Part of a small language model's weights: width 384.
MLP neurons of a small language model. Each row is named by its layer, matrix (gate and up: input weights) and neuron, and shows model dimensions 256-351. Each number is 50 + 15 x the weight over its row's rms, rounded and kept within 0 to 99. A neuron's up and down rows have the sign that makes its largest values positive.
After each neuron's rows, "fires in" lists the words (lower case) most often at its 100 highest values on Wikipedia text that the model never trained on. A number after a token or word is its count.

L6.gate811:42 43 57 64 80 84 46 21 45 57 56 58 54 58 63 53 53 46 50 55 55 31 47 59 54 23 42 49 63 49 57 85 35 84 29 76 58 54 46 70 12 38 38 34 73 57 46 32 37 43 18 51 30 41 49 55 71 61 40 32 53 56 44 84 57 68 61 50 48 72 44 32 41 49 47 26 27 32 40 17 46 65 55 32 69 57 36 40 47 32 41 47 41 58 52 79
L6.up811:65 37 44 28 91 76 69 06 46 82 55 41 64 60 33 29 20 41 51 50 34 17 47 60 34 48 58 75 35 35 45 52 50 70 54 48 41 45 32 63 29 65 25 61 47 48 30 30 75 64 43 53 34 53 47 66 53 17 27 54 43 55 59 49 35 70 49 43 26 86 74 33 13 69 55 60 29 64 51 47 49 44 53 43 38 64 51 53 43 23 36 50 42 37 55 59
fires in: "the" 33, "a" 12, "an" 8, "for" 8, "that" 8, "of" 8

L9.gate676:66 44 62 52 25 38 47 42 17 22 55 58 75 64 65 21 30 32 71 61 43 79 67 51 60 38 21 59 73 46 46 53 56 45 68 33 53 44 58 44 58 54 58 47 52 68 63 64 66 23 47 41 34 43 53 59 50 46 25 53 74 55 29 62 70 80 27 52 68 50 65 36 48 48 65 55 66 39 25 31 55 29 59 40 61 38 49 57 48 62 50 67 44 57 51 64
L9.up676:72 42 63 27 42 37 65 49 17 39 63 45 36 49 63 51 49 48 52 42 49 50 62 78 70 51 60 66 59 56 71 61 50 52 49 52 49 51 70 12 18 68 64 36 57 63 58 58 51 35 52 47 38 77 58 79 30 52 26 62 50 52 27 79 21 53 53 44 39 73 47 38 58 44 53 65 33 39 38 64 80 47 61 76 62 38 61 53 47 20 63 72 45 54 66 39
fires in: "as" 52, "became" 12, "s" 8, "become" 5, "the" 4

L8.gate880:51 51 73 59 38 58 79 41 45 50 46 73 67 51 50 67 71 29 49 53 22 20 21 46 53 48 49 45 34 60 25 55 35 44 54 45 80 43 28 55 57 53 59 74 72 29 38 51 54 74 40 27 60 63 41 53 47 71 35 60 42 50 67 55 66 52 66 43 49 79 39 45 67 56 55 47 62 59 49 66 78 55 50 57 58 32 48 26 30 42 43 45 31 57 33 56
L8.up880:51 69 77 48 35 38 20 48 41 31 70 39 57 34 23 32 52 65 27 59 58 86 39 63 39 55 45 46 48 58 32 35 70 36 26 39 23 40 56 49 62 18 44 50 39 73 47 45 47 49 79 65 69 32 33 57 38 69 38 58 63 55 75 34 46 83 38 42 48 48 52 52 43 34 37 28 24 52 50 50 54 52 57 55 59 60 67 64 62 37 52 69 61 42 34 55
fires in: "as" 40, "that" 16, "which" 15, "who" 6, "at" 5, "first" 4

L9.gate941:37 47 50 52 54 27 72 49 44 34 61 20 42 60 42 31 70 57 47 68 61 80 49 69 67 65 44 41 59 63 51 31 76 44 36 39 28 91 30 43 29 42 88 44 57 49 64 74 44 45 66 61 58 26 57 39 55 43 50 56 62 54 19 63 48 43 68 34 57 46 57 42 60 16 55 48 67 50 47 42 67 66 57 36 36 34 37 58 32 57 61 51 22 57 63 58
L9.up941:64 51 62 62 36 57 54 31 46 45 30 52 27 55 81 57 51 70 54 41 63 75 57 59 32 55 27 35 56 42 53 26 36 49 46 32 85 53 79 53 60 42 33 60 59 71 68 76 59 50 35 33 67 57 44 71 66 46 53 37 48 62 42 49 25 31 97 39 38 55 56 32 50 59 46 50 48 72 47 70 45 50 37 64 68 42 33 58 28 63 30 37 34 67 69 82
fires in: "the" 87

L8.gate203:53 44 49 88 72 76 31 50 32 43 48 41 33 44 56 56 66 55 39 35 36 58 54 83 35 45 57 46 32 52 39 40 42 72 50 56 38 50 61 41 82 28 33 27 50 64 43 74 38 47 61 44 39 28 51 36 46 47 25 56 45 45 67 30 49 72 46 52 56 42 50 51 34 28 47 36 39 54 32 72 34 63 49 24 28 48 71 23 43 46 49 49 59 59 73 32
L8.up203:10 57 48 49 47 40 71 38 35 54 39 55 46 51 46 54 35 51 41 18 41 53 67 40 72 51 58 50 60 39 53 39 57 62 37 54 41 36 56 66 35 41 85 39 79 73 27 43 72 41 66 65 65 70 35 43 35 61 47 61 64 53 64 62 65 75 89 67 57 49 32 62 51 54 61 45 47 42 36 48 60 28 65 61 60 27 36 74 52 44 58 61 63 49 31 26
fires in: "as" 80, "when" 10

L6.gate300:51 41 75 37 23 81 83 34 51 26 31 44 47 27 41 47 35 26 32 91 65 33 55 61 91 19 36 57 47 51 56 38 64 74 60 61 47 37 57 73 70 32 74 48 50 59 79 63 63 43 47 27 52 72 58 69 54 49 74 51 51 40 33 46 37 23 39 33 15 41 43 30 46 38 41 39 47 49 39 85 49 56 55 45 58 12 55 47 20 58 82 37 45 53 51 77
L6.up300:28 54 43 46 32 45 85 40 49 76 79 53 27 36 61 61 63 68 58 57 56 62 47 61 96 58 29 53 43 39 54 28 51 61 59 67 09 57 50 54 40 39 67 56 72 73 55 69 35 63 33 29 34 59 47 47 41 48 68 44 45 37 67 42 53 31 67 31 58 42 59 23 54 47 60 56 36 66 50 63 81 43 27 62 61 31 28 38 35 75 39 61 72 63 55 32
fires in: "to" 30, "never" 7, "from" 6, "being" 6, "be" 6, "not" 5

L9.gate906:41 04 40 54 55 28 44 59 49 35 32 53 45 15 51 45 27 39 50 37 85 70 34 49 61 34 09 49 30 28 42 58 65 30 51 57 69 82 45 58 35 82 49 71 60 38 49 67 71 55 48 38 60 19 66 38 62 54 30 40 56 51 32 55 61 41 25 72 29 59 79 41 63 39 61 32 42 47 51 27 52 47 47 43 71 31 40 70 28 56 60 61 41 40 52 45
L9.up906:25 72 51 31 31 74 72 62 50 57 69 34 40 47 45 48 78 62 67 43 76 62 55 27 55 38 22 32 79 40 70 52 41 39 43 38 73 39 47 38 41 45 36 62 37 63 56 57 40 35 77 54 72 50 44 57 50 60 49 08 39 63 45 66 44 61 49 59 71 36 54 51 48 54 72 49 32 47 39 38 56 55 54 56 47 50 35 43 71 36 50 48 62 55 63 64
fires in: "the" 90

L9.gate332:49 50 79 46 37 41 38 44 86 70 73 37 41 29 67 46 49 67 56 62 21 40 69 38 56 32 57 48 46 64 42 51 37 38 50 79 65 38 44 75 78 49 40 39 36 47 41 30 49 55 73 40 35 49 25 46 41 43 54 35 35 45 48 50 83 99 55 67 63 50 69 61 67 30 66 35 50 29 35 52 40 46 40 19 46 27 24 58 48 66 39 53 55 39 54 58
L9.up332:45 65 43 22 78 41 48 37 68 39 41 71 41 34 47 23 55 15 43 57 59 40 49 68 31 45 14 51 54 46 60 56 52 40 47 43 29 39 59 23 35 53 63 36 48 57 47 41 74 29 56 50 57 35 49 53 74 81 41 52 38 28 19 39 62 39 55 28 59 53 61 44 48 32 62 29 56 49 33 98 63 28 63 62 61 66 58 35 58 51 12 38 57 28 41 60
fires in: "from" 19, "as" 16, "a" 11, "by" 10, "in" 5, "via" 4

L9.gate860:78 71 60 52 56 51 58 50 48 51 51 64 14 39 59 40 28 33 64 20 76 35 75 53 67 46 47 42 33 18 59 49 70 30 41 54 20 81 61 28 35 54 52 39 50 60 80 49 59 48 53 52 27 39 29 49 92 43 53 56 52 34 40 71 26 55 46 58 66 59 69 43 13 49 61 77 48 67 47 35 61 65 43 31 57 62 39 69 43 30 45 46 48 49 59 61
L9.up860:72 49 45 42 95 23 82 31 49 40 55 49 46 61 34 31 41 37 46 43 50 27 79 40 27 77 53 69 46 47 54 59 61 69 50 59 43 36 48 81 16 52 30 49 50 53 74 45 44 36 38 79 58 49 37 52 40 47 57 54 31 51 30 61 48 50 43 31 49 67 74 42 19 45 57 54 66 70 40 05 29 36 44 46 24 49 44 59 46 46 67 27 23 61 51 64
fires in: "the" 86, "its" 6

L9.gate751:24 51 60 65 54 65 47 61 56 57 60 66 46 26 42 68 30 38 52 46 60 46 55 58 51 34 62 45 31 43 59 51 66 39 50 30 22 48 56 58 31 75 43 37 34 65 50 66 32 57 41 74 61 38 42 24 37 50 39 30 49 44 60 32 69 61 63 43 45 59 46 68 78 63 47 50 35 59 34 26 49 43 50 67 45 41 45 34 26 44 30 45 56 23 39 39
L9.up751:39 45 28 62 16 55 60 43 54 63 45 49 53 45 47 77 41 48 58 51 65 51 45 44 69 56 54 60 46 61 61 41 66 78 42 42 55 62 61 45 54 75 60 58 25 41 41 64 59 71 15 63 35 40 38 73 44 61 25 49 46 46 58 61 52 45 69 65 63 26 34 60 67 54 58 35 35 56 17 30 48 25 41 50 38 52 50 45 37 69 45 46 42 27 58 09
fires in: "was" 29, "were" 16, "been" 8, "are" 7, "be" 5

L9.gate129:43 47 30 30 42 32 86 55 42 37 61 47 54 44 48 41 74 83 68 52 38 79 48 58 59 37 60 40 68 37 37 55 82 58 77 22 56 54 46 51 45 46 74 64 47 41 76 51 55 68 52 55 48 64 37 38 55 39 82 44 87 21 68 77 27 45 38 37 67 38 51 66 72 49 59 70 45 60 34 34 49 71 68 45 58 53 58 34 47 60 33 49 47 60 49 50
L9.up129:61 22 58 54 27 27 47 63 45 37 50 72 58 40 36 36 62 35 55 40 48 41 38 59 38 50 34 41 37 64 45 33 17 55 39 61 57 56 45 42 49 59 29 39 40 48 52 53 50 75 49 70 88 29 62 59 50 57 74 45 53 53 96 34 47 54 37 67 77 43 46 50 48 54 43 50 56 45 43 56 42 64 25 59 55 63 56 51 68 53 51 48 60 28 11 56
fires in: "of" 73, "at" 7, "within" 4, "in" 4

L8.gate601:70 71 41 46 46 29 44 72 56 65 39 55 58 59 44 33 45 60 52 43 63 61 71 70 48 56 76 44 60 45 25 13 55 48 78 33 49 52 46 57 57 42 47 66 60 73 45 40 49 48 54 74 64 39 38 36 47 49 52 41 44 51 49 48 37 28 67 37 41 61 43 77 66 39 09 72 33 55 18 20 52 51 45 39 61 45 33 55 26 87 47 49 56 54 77 42
L8.up601:56 25 55 62 59 40 23 26 53 49 78 50 53 35 08 75 70 55 52 60 27 52 35 53 70 55 51 92 55 66 61 40 50 77 60 32 41 49 47 41 43 53 50 27 64 38 44 53 66 56 23 31 32 36 50 75 62 41 58 61 46 62 37 49 50 35 44 68 43 40 60 62 65 52 53 49 50 39 65 51 65 51 56 83 65 58 67 51 53 52 33 56 29 62 55 23
fires in: "is" 23, "was" 19, "are" 11, "s" 9, "of" 5

L2.gate1017:59 26 33 74 65 64 73 61 25 16 56 42 68 60 69 47 82 58 41 74 32 24 36 60 18 46 48 42 45 55 46 35 43 63 43 39 65 63 28 44 27 62 41 41 49 22 76 66 60 60 45 50 47 45 50 53 33 33 36 40 30 60 55 42 55 27 71 03 47 49 66 36 35 48 49 63 45 41 38 79 44 55 25 71 32 39 28 36 62 51 42 26 05 54 57 88
L2.up1017:76 18 58 71 42 54 65 81 13 23 51 45 66 41 60 32 71 50 51 67 16 13 80 52 27 56 26 27 21 45 48 70 92 66 43 53 71 48 20 50 44 40 28 51 47 43 32 67 60 31 60 61 46 49 70 42 43 40 62 68 33 67 53 38 59 37 70 38 44 49 66 60 46 44 63 44 35 57 75 49 40 69 74 68 50 48 26 56 42 61 50 72 30 42 73 81
fires in: "based" 19, "live" 10, "working" 9, "studio" 8, "shopping" 6

L9.gate234:26 77 70 58 24 48 62 54 51 48 45 49 53 56 36 76 65 69 36 55 18 57 28 59 51 44 22 66 70 50 49 40 45 72 53 64 53 65 30 66 54 24 88 49 51 43 57 61 58 34 50 64 37 42 44 38 35 62 50 58 52 57 44 58 28 75 52 55 68 46 38 74 49 43 90 30 62 63 45 46 46 45 35 27 50 36 46 56 45 34 46 32 24 52 48 84
L9.up234:39 49 46 33 76 44 42 54 24 69 43 73 34 59 18 47 60 69 58 19 40 75 46 19 61 38 54 45 60 44 45 53 56 32 40 52 54 38 49 61 86 62 41 49 74 70 45 67 62 28 65 46 44 43 63 45 37 59 29 60 46 37 56 12 54 62 48 24 58 55 80 76 38 40 77 39 74 48 32 45 52 49 62 71 47 55 51 51 48 34 27 51 63 80 48 60
fires in: "as" 96

L8.gate585:38 47 66 47 25 55 55 76 56 37 74 32 15 53 29 55 32 70 72 48 42 63 50 51 32 58 40 34 68 44 36 61 41 33 55 37 60 67 60 45 42 43 53 60 50 60 50 69 49 52 63 30 72 66 38 33 58 60 37 23 52 53 59 42 65 62 66 32 53 45 75 28 35 61 66 70 61 45 49 39 51 34 60 74 23 86 42 83 56 59 71 37 44 78 45 63
L8.up585:69 40 42 53 50 29 55 65 45 40 25 65 45 38 46 41 42 64 44 62 64 46 55 28 21 54 27 41 55 38 50 33 30 43 47 51 53 53 33 54 61 49 45 59 30 55 42 62 61 72 82 39 48 63 38 51 47 54 60 52 28 13 42 52 40 21 55 45 60 51 41 84 66 54 47 58 62 47 51 66 50 40 36 67 58 79 58 55 61 58 38 63 78 62 40 66
fires in: "at" 59, "over" 9, "above" 4